{
  "rope_base": 10000.0,
  "rope_fraction": 1.0,
  "init_std_o": 0.00577,
  "lr": 0.00106,
  "decay_fraction": 0.418
}
MLP neurons of a small language model. Each row is named by its layer, matrix (gate and up: input weights; down: output weights) and neuron, and shows model dimensions 0-255. Each number is 500 + 40 x the weight over its row's rms, rounded and kept within 0 to 999. Numbers have three digits each. A neuron's up and down rows have the sign that makes its largest values positive.
After each neuron's rows, "fires after" lists the tokens most often just before its 100 highest values on Wikipedia text that the model never trained on.

L10.gate267:511487525560498446537525481515536523472554543450528550447492529506492486487453514449477437494549519549439483529492535545495527534558497554600545492473515484452530471480494503624500471492423465548451532460428469534507467512483530510517525510505450476467567507507538457563529544478523503550428480563526547504485560517543511470461555559529466528488540520505552454529544509555516511520560481498510513550514510473473460480479531467500496542515458542531536512464468519519507550510485504496476471507493444561460492447486500447544425548434433472441484477557515465433502559469450527469426512521515517473487544487553302524566475467567492572467525562481484499536448478521548488488551481496465525502519450460467394469502475514419588436498492495542456448519498452437466472537519465
L10.up267:473451486494449443542559503477519545472503526508509568459537499547497467483496523489464464508492519565457504528482525523479535459584511497561572452476521475380493499474529471580509483453447448514504493477448499496479511514502520492520540498543460471510537458506541494451508563436526491563419452548512581479517555497459513452444500500519479490508487508499549532508559483576465523493583456471486586508458488518486498511542557514463487509520465575503579441504432493500485541544512481525446471454486452549513456487518492453582469503438420504484548468555563454497519536493464447484495483521507526508495519538480353511537470461540496606454567558489517488538487472545571503519548460493461510465476422520411407449462475465404521463516477513540535436547527452514428513523497452
L10.down267:528510471543427475491495519531559485511521470521456482496498451517491515553495497518542510519483510494519523514469468511483556497571524513452518499467477460466495518537480527516491511509480508489525478493489506520479532545501514505478523515468510519516534544475545514484471497469512441497509534464488493499509461459493565505452523453524496506489524507464457438481544499575485489528521487491453498510490499483468479525527494467539469489496509492564515469522474051484538570544509503491499487498463557575518480455532538504456526486518456523491510467480448508536504494517496490507553507519496563464478503586476517538500437493514544504471491462540500482564505512469501511483472504498503515475529509482457498489496509501521522553516498505518495494493477535491534515464444504
fires after: "\n", " |", "\n\n", ":"

L11.gate120:510467537515526529465495476427464446535509487531514500496483500557470495505505530466499459545475556498505503526407446460552488418481500589565518417507516466435441424547418526507536558487444495500512551496546522487473473449525548495515498486552538493574522469498430503521484486504570548512552559544437487509479536549504494570559451469493581456505392546529544534519472507496451505483456485586504462483586477517494521491571517529483482491495439497532506457479517500479416499470531489474465485545495563464414538527481520494498464526487475512515585493503504527498529458580400529517516443505518521474473552469433471431512586400486572471481569508478502548514521485503529574539564485509496439453510400516511552466489450496524531533514517480488525476515488587557523480477423508
L11.up120:514445600601453436496481487445499453484479497496567523575536529475498546486502537475372483543464548507464443522495530547633500451535488557510450465536516467541505428548482502457419520511436517531498498485572537483501495522479457626493513463438494537486483522499467509514493437485475583469445489497500565434464534494510464575472447475508521402486519482513527556489488476546468461515444481493524457473527451513533485524505515483511507457483509423477479497431474506505478468440513548529461447529422507520497498486484435507425466483470499469488494540561467564472503507476557561507583482436527550477491437524519501509520546530491500487493536486514516454527468503530518549501492441515481544476510463406464555468531510533577601494480529519521427447558513504537500492559485443
L11.down120:538445461480506475511459477559504487435520461557498508420479461494520536514485499516615516550553485519498502467524470462450462414495545495478517527447466511431539541456413480507488508463476502466497483515466430550521571592496475458447558543506478483486519528551508567577496559531457456534485537540455417556523425535505403400461434486450532439472509504535444482520493504446527497510468479478537476513513497472472518468514519531437518515545467536443473457502449402517531471497519522424488517529497593485479511476530543512415571539460486466504507516490574457488421492479459534506491469549425431532526506508519527498505488481450499509508558559470489480440481509545483546470584516523510435540539497495548485426497478461494524496565436452490497571447545427546513518518555521
fires after: " in", " In", " 18", " 15", " from", " of"

L15.gate56:486496484506435374422460530457494531460537516530554532588517555523460512432451465478475549520430502539507521474462455467514546479453484475471464456578576454481483460453466509498596481493486524511505526506458520437529559496511529558486532504453533485458502498551498447452476559509503529476501546527522522446489578526499530499477491505469553506500510538506503492507503517533508524519517512414487499518433512511502454477517527514458530548444517472440529465570491518516568511464416508488510513534570493476515449429533464480481481513426415482450523501489485478432531482552526506481428466469523520547476559507492524499483528381524500474423514531430480502538512451531528460545463523469412536518450482397518589455498502449375561443564493451539437478448467498493470453561493500
L15.up56:548489486484479513528533525534488445493584537468518521543461447438422538506566592504498532513438549495536525603371482470501517508522488532483527502491516511560459553498512473464519511599478574450458496532469517555459483512490501441531488515475449488498483513475487498520497518533470496459468498458557483355514488443485550511484500471485586485535478546427510560539515512486537522576526442483497548540493452503456535546471560451498453524524495548476544504547483482462458481460570489551528474480558494492478499459527501433541418502432394513530485534536494480523495567457534515495561520553478480485540460511529554474486519529500466540437503456483475500572487492467552455491492488451443515465486506520516420538448530463543514511492393549426546399492537530475509517416489495
L15.down56:516505575496513534573502549469460444484532486516445496496535494480511484506601517529535432424496459516500452496450483526491512513481447464434487536501455521461508484506464553528458457477424502588530475483500417423465492554545559512484447524549456542534486438471455502500530575527477530525474501548456551569469480504524576593574460491484456534423514513572467482447467473526499505436522514498492462500487477491447469476553487530483430525491488496583496539451526398548489520529428474528436536521451553565457505551503527420552563499473526488556475476497460488455470501526533471451474481482485561496557507489456504527575518503536562507529471494526526538488440524452554576493427539451457454545531492562461503461518504525523492530502514528532494464542538573459567459413570456
fires after: "\n\n", " his", " ad", "\n"

L13.gate701:450521531445537475508542543525501459511474508418554501521500515581561473520503567496495501571466483560546422537429470489513526504417480609446487449516542442448483550534503480542561507471482521492462498480464473502472510527536531502442431496473492536558423486509523479533485517462424524484554495509491519526492568505493532411480458546463502521443501557512586471519425507526512461529468449474550488502562506511413466495588527455493529569478465501547459469495519486520500504418495492503543444488559511520475460488518512612525547542481546465449519469482518504457507478512459563503503495486495414569532487499507471475532513485453523393408482517516453565523527493476536559506525489414486484539550483468523477497466471545511542521450396470556571495445550568419497486512479502
L13.up701:530530472427583521433506465472465487473565452441497434484527547476456526520533567523515526498496519498536537492498506482438490532454515529451557513596449535411460563512508539518435497486499432451456547419536448531565555562484393531488496561448554540448510560520411522487489412541473544539513487627545561507515469450520476535487565502547507437483483553482470524453511476485485542515449508499466435495493434537498548496485476500507517510509495509471529572533473507529527542461542537478503483542465468513443491426475488500406481496531403480448448463482498454466484548522495490554457547457440429477509507515559472451486464512484440467474461510473462517574494454533501448465452498449464512548461504487529540412450497522478494508530566501487544497466518478509534525540453466
L13.down701:488471527510504523497451567560467546491371462507536569488484492569520458512531542482405515498471554474495502445476476500542527455504445506524479425516504412549491436495516478533547480460478534483535482550441528488453427516524515479455470411437484496487545431475521499543514617464509485470463540467450492489493572470493544452523424500569472488486474520511576503491527489515459460529473465518496587507559536506471535490417525535433549526515527494552464434457529639517550444490527463520488480488514538484498507498506595492606522507477555483514545521537491560480484460494440498465498514484466473492472487494457536503524494516473497446513508453497461561481477448467435507418510492469534518455519429500533513569509506510527512474440442454493471452473546507509426461429454579
fires after: " the", "s", " was"

L13.gate563:468462499578510473510510507557489462512588582494501533520509573518543515510541513488428486506367548578494496488469507559541476472554490558511515515481557473420500485483537484561530526489428475434493536489494479487499483548450559471464563464532452458501495478606513487519495589504486523504491498574466460529507477459444515414491531526468496520451525541577493542568551542502437502483523502536466512585491448584509523477522537513512499507547497533501492454479487484496520522520487465550540525467491551557502447441532485555481473459499489517544556498507511502457476559513504474501502471493512471478555626511518457514510583489499509418443489492386540493544554503543503472495450517438456516554516504521546548506558515465450460389514427458527467456526514429568472475531452458
L13.up563:476520505513476468588530492534502432471510493521488447475464564529428494494503484542499452567477573517529433451485473533449503471513430560498512504458523430519490537476521472459432521509448571460501524529546549467523552551546480478498447531457571577510456486487520534515496531478502462525582537450515522497572427481519528480524586496502564455513456502508544417503503524475496504462512483487487462492426528495457443501476493493469527445511556583541478511503468504432539570628472444563494486514492469526441472451500398555487560498482453442533498423455539499519532465450521503519507516468475609489497536472488527515514518499492546523504463565518431503547480488441554532506452531511483535629470417537522477479557514539464526483453523442479509501494488519556488425506419471
L13.down563:497446478540526509401432486527470488513502501503504503470539527506577475463541453480425512453420496590459525539444511529600518482506559501462499510507487537453453457448455533566506423454464438424518559489492439465507498532485554501498550440516433494476530489549523490515476546509536517496504477604526508536502514480505488495489462497503462526481530478520509537480727483497487514522512496488491494533545490498522533505529564517489531508490495526513492450492494329494505518512536410498490564497479578512526472490542557533530531463535442536514509482561508501490468513532533486566463440489519447469533562521524470474502539492483498474505543487357537511519547458525492464516523524436423511429460480479505512513459510499462461439513491489503436472502530485508453492519512486
fires after: "\n", "|", "-", "–", ":", "\n\n"

L10.gate277:492475514515568513491577515549482531528485525528486503505599512573514518454494583458418487508542551532481524496517466552485539543435436513445527464535549517473427555549475487514479454476488546536507559393491503488426460463457482384411448482583502486438491510509494528496473513464495568480506474462423531482412507464528446438483487475445501582600531520524509560477504485500404510468506531474477478516505465466470602463542460443473478539443494383496530590511538476546439490478511415449538516491479534488486542547500493489489476522490540519467517499486546497467540466530551542437498536451489411491501505517520500500478506535440565481476529449532458457517532555512465477534547502461490509545488527480470512476465550481512577522459491521488551472558461496448476530487474497
L10.up277:514469550493485490518474445521436567525570496462500474503538554520461573481495533468476490516516515620483475451510414493543528478443451477459525504460468558476425534498473509453472469406467552442495524446530471496582520542474512494467516514570412531462503500531499548504497523501454509477454442547542531497411489540443490486520532449509565544489555490413426481547558484507481549536447473520529501561490455485497544436489529496494464541502504482485462523465459504417494483451503531540534530500461504460474476442565547435491531434485523519459476520465462507458508499500538503503500502466493507539450570456525528533477486484466478393449492567551510524494420498428439500508486459520535571547556536477497593440518406491551567508477568482545492500452450423516492445548471452
L10.down277:526471435468486552508539567587550469402520461549509538502524486538506449475480491502476513488467463419456521523521541519468472453492495541507508483506512443460491474502537510512539498554518497566484492514466541469424505467532473519488500546413637488497515514428490539504458420532529516497587507389427514489538503429522540462464459533494470505494518557529516545498486489502499475516513524469415482485503569516480555528548464490537481566445490523523571521500516400539441537523514407505486516517493501578432481597474446533491496553514516491526496503459606437536504491556461518528525511500487441478584469542512506516528500449478515536508494502501461444515597564579508537511547492529443433484445514489445447590466519527478428508496490528528480473537518552514484485455536544
fires after: "–", "."

L13.gate415:491489574521472482463595577553505531479523551345476515462502519427545515516517556516533535460433477484487501438480554499491555470478503518457460459497503463487435486489537462524483572448517430482418486503405474494493505536456542542508506501428451521414579505516493417501544481525544481497526516551600469520509505518462479453494557511512478480440495511553494517481497527468512540429506433504549530502500429552527520466510550502537508496445537563412537538511543535541522498533531524452507495529519524555415511460489490527535409585469462463479473494475511462481482443491473491526508505482468519482556502501479484521554465502518375508473427485472441497514523470461500512481569570483515447513498503472513458482539539467553491468456472409557463511408545482504539551516516540
L13.up415:557499538522535449532541448518495496491443533427494444467469481567495535495497527544485518458472542505575534460565551445510541517523498576509519562466500486516479568550436476544533454500504490527493510467496442560534544520505498510478519513447537513545503500545522526418555509518511493510517502565409471439505467474450474466525499502493443477491479468541550552527507536506450489488469460547567498523451537494456481514497533466518504533497445510485418473520490529522529492438497483509518498605470467528520533502421469517435473459514524484410491406487430545462480454500360480519552543491549526464424457426480492603443452463533450459585462551502454554488522411446503554508460468484552484575488507425524515442498507482542476493438576537482456490586498542485523500517502540
L13.down415:564490441536518507484550460529446537548464489462455514482522542495464528516488467464455544541490436532511531523504477491541489539524447520547437539516442488494448521441460437567495479464488556493567470440527478456448496540534521460557527498562577463585493468508567494498475501532528501505497503458520486483536493532515297456481548504514473465538502518487513548497545542450503472503468534479555552485447481497450538517443506561473478472430516523491480466518439378487478507542571485521512482490506505565570527523461566522523501473519493543530460471515506522463479462472411524461521479483551538494494460487499535460523503526390461448543469477529457554498514467523411529441507510461480485515534469479522566602468506487500453410509515514456500462443545471499386532532453501
fires after: " the", " New", " Los", " a", " The"

L14.gate122:467578516538472492447464512498526534468528511555534427485563508535414518566495490526524568540429574488540488481398478491478573402531583483513425441514485490469539528520494478581516455441476549540553507592428531583546459529510570523545476496518539594516429476548472485479508540501544506476469473478472483524494536543530509475527516569469515484445488502545513451568541529452475485573457485455486478551477456511402506563556521501442594531502469529493488451459512538515471520486543483522505563506473588556497514426553523494466499454463476553551539486496492499483435473546487522518467501553502484512556542537508471476490479480507436489493503421512537465538568507459469506506478530476449498495460452446492510517441520474501466567468463574517456549519523469526484483436531444
L14.up122:476511484437446484511500540554516488490518458490507534503446466494465559468540560431541485499566467526524537486533454575545479493443428546519564460522417515506462494509468502548479476472472480469502497481432477522542511548514505536418522548444480518451457460497471561445524471478470605458497373490529440504512524517505558444571500534530458528482534492538556470583505525493496503499497469530550514530462478514516497455488450504570509466420506492471526505568446552457457483405475525432430521446455526451526510490531522549523493470512523572470471527538527535439472594505499494460517584455394497523485523534606507506489473499453504460510420549500479445549518461516469512447472486428486483501430546416465518468455530442472491411472446509496541514558510512538507529513522482
L14.down122:518460474422411430488480488519523518479510507549502529447496527520534510531451522486485492524511492572513493460469496512568546501468514519551441510471532500468529484498508487514571521529511383495548460538477554532496523518520464514483546468497436492536530521514470554539543568439525468541519491543485506477568585447518428462553519508526444500510464490507542416605484506494466521524482504505477473562514465505493452482506526566503499571544481464525534434472495428441469592481550512516492473501429522610521432408589504555495496531567565527492554541439474607482434526500488488497526433551559490450524495481503438532532503495508490437522484497467523431492469511440492510426473517434430468499504430476531553503530553491503546494475450453549510518504432446434487562475523542
fires after: "–", " the", "=", "19", " 2023"

L15.gate412:392520497543464484534566504441503498536550587494539435500448581590508524524514483502469496538526599549477447479504406485476527531527528460455592484544472530503505483475483503462480495513485424557485474517476454487465453504417506482470538491507489501506542513518531501539469445506473451451461592517585549438456506535554520507543547536470517525460462438463456497517512540529518548510569540474498529508511501536482487529523525521521483507507436476384447494506385513517537505530458546507475551472486456504490491416540486458497499504541485559494480489534471537409471520504561529499482527541517447488507553513549483504498495498495525496479523530553471424449562455470539400461516544479418493547438495502532447465614538547492471443508478516501467533472415457465433538537497508
L15.up412:432507472500547433506472541509560545476563477489544481518558517554512523531548412496466528518415529564404477465463444500477453482526455527464484467486478487538536494489519564451436538514530531474459476586495471460480472481532507506485519403481440478546535442497491524487529649489505496493479557478458421449452519536583529545563478519447481467449501471517534579508483560465562450573491546525524497462468521399483518482472512573549480505592502486494568443538515495474500517532461533518454465446479565460516480498483485488526477469494542491522432492525526531548479531489537493424503513488490506560555442501531562557492525566537491481526516542508580468488513450471496504513489509550401483459456498571565457534524485510487489556522481547512540502522469550508508527585549446
L15.down412:500544547476483511528544543538501494481512478555459583525541500497477535537483514497438527425507507471449518536510543450512556534490506498541501475525554496473492427641480513504474467464564537496565455466561444586513519523487461558585576574501528461513494536512512532466484469478546479595524500478467456464531428549507449458540505541485573508565506498478528510456500529520413474591511483429508526526525467428484531573526449487504412463488509541466523500498518441532479531501470499465532499541406494471502477478491510487550546533558549493526493473511443540506526455490430498479472469525548436488432503492475455474495494488534504482515552473476408592486480476526520527547474525539504528505454470407421419490471451481552554554499542416585535498478465487496488539478482558
fires after: "-", "=", " ", " \"", " |", " ("

L13.gate660:476458462480492532451517491518506499538511529473524509500491526428476503498499525455469544475440502608488518519486517475448436462506525548554500525479525485495402515454447461463539515476545467466597483547453566436502544466534517421500612483542479499541576435469507497534505597461511485477508495488519488475528591409473489526505566507495494524475472426441492479442528529522472522511591545556574506453455472522515457508476544507564501476497491488521548507511520516433498559507494518500510546515519454509450522475606538504550489528464487523446503555594481521434511437502540459518458531468483472480510523521587564536541514498489467470471478505521541514461571411501527503387582480501467478495383497510585433557516498537505497519538483468439454517498518448507487468508525534
L13.up660:544552548475507490524513483503526488532513485532470471478490513485503528515510416510560409508481477535425509506502467519512509581466451486471472426584544447490538451477571514480524472474493470455498522550435489486498517493565474548535489503518555548489650501521465584563493545512534495548508460481510447470529547466476539484473479513545533445569552453455478447457502534523521511480523482510532479434521507492520578548518594478537461478510566572485579522556502515503507497508524511536444510525511522485484477505494496449521486554441640470539515498567515511488544545468596497411453519439439496451425526500522557503573475543556528450443567504560509491494416537513498454488474539502477548508472487514489492487466504603525568515485540563552468504495468489505517414520524493
L13.down660:510453555524575459489483439475501542478535501531525501587495502474485461454466463497534535451569491560565477502495560525461452480529522514493451519487546454494485507589463417463529534506557486441506483585498515524543453482548523516556543513499470512485423476473472481505504531500524501528521496478487521509462519545533509485490463500459498518503527456459543557421613564525454504464472492545591484473529561461496546508529416502566467471522538438462540500472510554436499612511476507524496432502532444505490506492534546545597495477463480495401488503509470491496449447481510461529433476512458443531439500527499551527496525471456512484414535520464471540525601386465483499467484483495488531391457532472469518498451450584551546559543472491491475503485504515508447511493599539
fires after: " (", " \"", "-", " [", "=", "\n"

L13.gate594:454554503515464485471511497428487477525485535434472458468510531483535472513514594424544467498496555511502528541504546452420486468497514539545508480573494593546538473513528565545505590506487452553499490500544537468501490448508535511490542530458502528477480457538488445566510457478524519465488470507513536460577499462554643578527423545512471545488385597527498484497411443564486519479452525534498543484554516516476505488517470509434483582467470491455552499540446526498496541487469545454530537600480492470418537463500464450448473580484534431520484532552482468463477455500487516494494545557436492444507481457433479485543482466532511536489520524451533504492447532405537435516486550533486458506480480485481444451476464507506530548459546509485485565514527480567524449491507463
L13.up594:464482475492508393504481484450498444549464545467434471578556476492491556557462521436514538507462456489520445518451462470500522474489480522490468486461587614532518476525478587583511522479514418502530529511533503478469497481451518545531478443457513453494508454548502500511511442468507560478429456518452476462498527467527502575549455472483499495524549521525494556560474434511466517433495503481483556508521437520452598496643490564471446537527508459445503480514454500489531532433439531518486506462511586463546484497481527485451530542480448551529476555491471483482459484560528482481543492454424505529490446516511538468497485558479560445479513496473502517508514587399572451549492451534515440469528481529478550528474458506530463531546479474551560485546480458564552490440512541
L13.down594:495491515497497426456524506489459462584448512483484486539535420517431549511485493406544523483483478541537465497433487556557496495522494489491451464440528561514460490524463481536498496457531450470557443448531512497438493528444500469450463477443550473480484513525501559501478496522434503541519484490525454519502490482497547462471500478493591497506540528528520492544570488476498487476469515466473510479528474521524531524571531515470493504521536475496503470457427271459515433550488444498523534452502591512577497555552558572462500512486439504555473557447576565544522524515490467434538496521515511559459473521515556452557459531426473458453472442483510468477535514479590554521479485529499513475570486540476547480485552498472500469486509508542545506475523458473547611493498535
fires after: " 18", " in", " until", " 15", " the", " as"

L17.gate434:513536462505478466443530443497490527500513504468506521506503471427585533476475535519551520456470498501522466507457465493508557515513476529501534476570495542493497470494475487441528516509487528479420512467509533484553495471450495598501478465492554427409589497468492503518462517561458524557506611475525499461468477606608561501522515437472548524435519477507510528465506520497435465455453503496435523506489456489543550499491540533476504531466460499416420520562509542535489524588459505473497527534527493510479454486480363451476448537461499539528493558496408465416524437488499545522448551461499477498562525464512458535561488468567418483477446462505465474481510486507457472463488591425417546501477505479489438520454416517511420511503457490515522480533499511512469576498513487
L17.up434:481435557552496532485517488528516427428491497451539577447456507522531523525542499482472493519498541596469543504502466492492470480504458495505462527536540475513531426504543537434467436504534470465481465488462522506497565428555453475568491445519447483399513510505571549513583554494545516508491476485493509471506537507484507457507518465489405522507454428488501487537533466521528543501554465544480428495511454465470557456564505474566592498504387492500539382520510508522518428516495584505499533489541501561496497528436525520478489486541529552539604528487482454481487486453503459434550589562517477504517517472503551465508412441493528423569493534517498489528500477496588496511461546501453542530492516450440469501561546509484495444579532493454529474472553499506419541531486492
L17.down434:513525566437552552545480491554420510485451459467512405538497555471556492441545557540493458409500468476483497478457570555526490529549499485470487497489505555499541452486501487457482463463520502411463544471488566528485499453461469524461546629457571481507530563471513517535578420505456519599454536462493560527529483524506491515474485470510509502537462483503520495444469475546526502446498500477480484514500500497569464496511526577455461516489466482477564456525490635512525507528541535477531482542480449510530502510543469493478487481499499469533519493416449496587412502522599500502501542463477491486513504524568490511503403617585446490526483513557477472496448523491560486542531512438454513498459508479447454466531468426551522475542540483458506482509464571510448490473468484
fires after: "|", "-", ".", " .", " ("

L15.gate601:451450573453454514533449476509535464558488636458510519491534581540509475503499471497526465531499537543452530488465489504479538426520503464479464480446498507483460505439523505460540454537490527560461514585455477468532457533473511531501525456546583453485501434525514469496468534532454381428449558562509557483503474491540527505494382521517538465440539499524491501498511589524524484517510446425507485522494485559459490530518504486457457539559487506415509460493474487457540492532463511513497502538523501494513480501491472500475554521425429536485524527524492477364456512512528493432452463470558507517485477501418531525458492566540513538459529486490499470527506505549472442517443535489364442504465491522527425481522507454468476404578520452497475491451558511519512519558459498
L15.up601:426487486501511461541547400500580466557541562474525474480448539568531507520503465543556534518508574535472474467482513477523459485532491445429506475500552494481521508373504476483546508528494496559501478504526465499508446478505514589525508514519498513488429506498535496469509523518462467358474512592548530543495503468496581493501413467487546499507521507510499513544547625495483506568548439468506480543471476491456533463542485547460506534499491468423453488555467530509490518499467537517421538481576611523569492465507456536448530506448517568468532526493475505433525533534586453439531438433495507535551405490494505502440463565508489489511544525475488473559552506582518480496496491550423501522521552518469518466527517479463508453576476482523489449454506469481525469527487501
L15.down601:551551455513469524449541567571458497446459460542476524509572389459476432466532536484472492467497479489496528495525514470508502546480532552523487476520451520534484473701467461459453541481548481412471514471519534551576541511501490477495483495501507554512502524553519542549516497494485563606489443483472493454511454507471448460504551503515511515505529510477476488424548443511429534527481558501494537458534511474487497496449506518527500465527472491629524477483528386465459492487544506482527511530399434494476520540469507471548438508565536503486397497468533496578490469466394501554501524490448476469454514495482508502560560444445514528509454522532530535475480531451503498477514494489595517492485523519469533516448452488519479553452501514531464501549491502526456549443502527
fires after: " |", ".", "|", "-"

L17.gate254:483572494503512539475480517504564496467517558484497489520443553519548535483562508498538493501475570527479553504443517519469506469454489533541459444561473509464489526433502539475528526444476585509416476516524447544420493477510418512455464465512464560544487504469575454532519538436464484401394487528518560485528528518465546486567540445452567536502450508496529422467450508504570534538475479516539551476526520578416563527510484561577444510495503516498491486511457516462497490527510495568487467545484532549441468484504488526536422499499455530531496502480521447491542499555484462534491598531479497491505474469408421525494488570503523504471534548498569480515543562532533470532487489511455550500375409433526552442584503476513481478513472478485471513515572532479504448543480500
L17.up254:556572556466493511500536533501504465457526559560521496424534532479477485496586482502447455577574534524476517486554486536477536565469481522422499410503506500509507481482568470522544500511501443479410520479551543511488516516475483589444545522453499473472547496519486484575511542483506492485533498495472434512449414475443495510532431498394475478458554433564465429535457511503511433479537467476516490551495471511495555541564493575551552435459454504449461493431470456498534457547552511502515456507505525529501474504435544492497428504462427480519498482480518506530522451524434444482485538472567531470561483531429517507474437562518502521460495519479507459538515515498473513565488531480424569527399453530519493524454530439561469473513519466408444525514504475474425549520501566
L17.down254:511548503500480453517501523507407479469458431487497525466523542542475501468497581542416486422528511431499493539522446535538453490526456547537473457431492436483419503522518458461475453518514560469498503456476564572449468512532451535418546512490502437517493471500507465469479516459483556488467441527442506527537443528503553479506511496475493490482464408534550463476430561488481529538476483499442462554517534475448433556509508434404543497476474562532460407425550431463452529496459489462496423498503524546535475510503512481476508511581471520498518460529536553492524535475450488484542468486467520483549542522422512546458499548471499463460527473515484468550528536467443545549391525472516476515555470494465575502408551545495486427537531486555531480485585469528528566461445491
fires after: " the", " The", "The"

L11.gate382:501529581467534495453509483555488471482476523482509513535473523528539502499451528431498490475439534570467529502440459460546455479458550535537512494440478482499514470518466494492506536498437496481535535514450548497498468541482500455510456478534523510509618468516499444594478481480584546476456558479469551473536512476533530462487508514534515473500456596542532519554529476480484435515513460514470476508488452482512472447497521542455481559547410496547469516543527517491518530462578501427467504564472467495444533462491516487489514556507473491495495488472531422528468594532447512527473444556501477439483514475562515540568418506471497495452559559501522557523477526503598538490476575564423446525514512465551490447455481530536556503514449488485395486443471484591382408460420520
L11.up382:521516557497477518450514500519540449482412495500546462525521558500549504537484533423497497510440527530477494505484492492546478481439472546410511512454471525471478476551494433554530477541438521454517491448524533495490470475489423547453485543415521498457568487483501522589510579552515522458488522449502560391462480531528517493469469522517521423571494483436548521483504504517460523598454440491415492539562513533553500466520542520503480538499480468495514508553509522531532570498529576475502512551450524464506427433593510516466541498474506490485562529512550514455468547472496469492491465464453526498494445527611537505549491539493499523468543506491539483534449509560524471436469526526394480513460549441506493444461551525568532503594460538479421502511519465527436476530389528
L11.down382:503436535432452514523474490557511448496465479523497549557460525563524525558454535466509513480457489503528517449490463521484423489454528521494525470500465433437529513440528409531465451494480496470488509558464569567449497475501468505456487498508534444502492529448487548568495522481515528455464558509482497427514493518536470447508453489498498484474529549486485484504641474494435511527540476491434509471527413409511516435542541515543468576496527485511534463503533319541498500507500512476504562580479530476488527463546572481445507563575494465510517495512544496513419550480408511439434457535560504474542460499542504536479448561445533481489541526497560526518509494524522501432567522474485438551505423447493490470476507472541508504523445487501485478478493484518429459475538572
fires after: " (", " the", "|", " |", "\n"

L10.gate670:489483590496429543493480537478534423467513505481507460459468472458484492459542474571528467593546435479544476491416491452527520491537523579513494498498525535466481493547467401525436552533493426559492547522477506483556544419468467470445450531454533590468442489508471512447503474516533561514534521535463432544500523440478474477515503578471441538437506494435563475530485511489524434550503565481476514443542474535489494473493512432507504534455442569476513556500489502467517541430456471485505542499529525433506500551456464426532476513443483474461403456511459515531586517576470444467517513517510497485459537496508535479504484516471473509483477542533515520574504485538508435515504492483472471493495486462559408496460541475535451447392499524514498539441503462474518474509462367
L10.up670:483475532466488467506400530408492505481549492474498409530480466408480513456499546541444513538478455506501471505492492451473488420504486574536486477482487511427465540496491541477519526510463508545540566516536470466570457515398543520455519480487522483546492495554448476464527512536533501483530504536484510512464520476460439506537427403457532482484517501506482525477494502476476422490468485464480543489508470534478663500492504480498540588488430504443538476516487482457427474451475551454521370514525527477482542423511547525464588479523477534471561521441470466439501495561472456540522481511562515484533498472489490465503515445522488538472481502484448532545549504549519575535503555486484487476564358501561491519468570455502583462518470530522470455457505574505514509520511503
L10.down670:552506418523548456478478505528452548613432496485532534501475547500496469498452545342534512457420556535417500506549571504460455475418490494491500526478481426452487503486544517459513476493544508481467492501492498531495516536507544555497528449538447449601569524476523509550517544514504502526483494453559490445532529504506602497519443445547515517513489501584473516477551479528504509555515489509544480451509523474505487491460462505483523470551536472503534466504518498550478447494507517518507396568433497644457487509559495576496500515495520500509595502495507576455413491505475533513503516521514539568541490526468480475546538475539504508532511486457499437420488518501540582531526505505565515541464495465492526562477491486467534567522485449531512516507488541537502523462489625
fires after: " in", ".", " the", " and", " 18"

L15.gate351:490495492534435480432518492525509478463569499508499466518471549497484495475517477567503538491511565493431463486489415578554469467497479443525468524434432501513544472398497508480521525562485455442591471457491420424486464534485466523554469538487507535442540496479523508466505494543422471474469489517506482488528521523490509470485495520548506449506542453484531401525497582478520498529552496498498456534453547527465528546475440501489420434528460526516488524496552547507467561544423516534487559516486490539508451420459434504552513415480448486522515472497555534496478505486553497494478502583425516477505494495515465545427448555531469466516558500449474525494598549507518536452460525548524602516526574532492525554579459452490439383475507526535441471456540509509452442525525538
L15.up351:462514555509452516528366515514507495539477441507541511487542508437498488568501496522501492519510474482536490489447484523535483510486489614436492473487543549522547536491549519448569529506524500433486446532542513547551573487462501549514519491550478467451463496427517618492503533498532560540544459542496557457489559536514442585460445520502515560490493524543554503539507491522480501492541463562510426533401567510514465475460494587538542493506477497511440521514472510489376482498450507426444480461563458541511523487493507574471498424439470502460483517554504460529462433483545510474507492509586474511435508524551544540554460570543524532483497533569525505519422495468509560556433489533519524516472527492530553497490536450529548520461571492508569542464515528547511544553498494
L15.down351:550499536534477448438504473571504473512515505500563475560538585434495467503408531502518435501473489465533488507473483525508440508652512513513534519525561511485519475524508546527512450458524395476545556435537504570436514485492500544462568450567458449474544422458481534559460521553517503479543489548541531487529427509505550485500524592547484508576522494504496532524476443466457522555583430485499529461481488477556528486482473520507490369469517552508483497452487484449447529452475503513483474463584458558455528534489517588524452461470490412493509488531491504566526490457503479451476569506503474513452502511414493515480474511509484551490484519474471570525483498463567513483437478512494498493547467478471501477532486429497527424516491579586588498467507493505530498487492539
fires after: " |", "=", "|", "\n"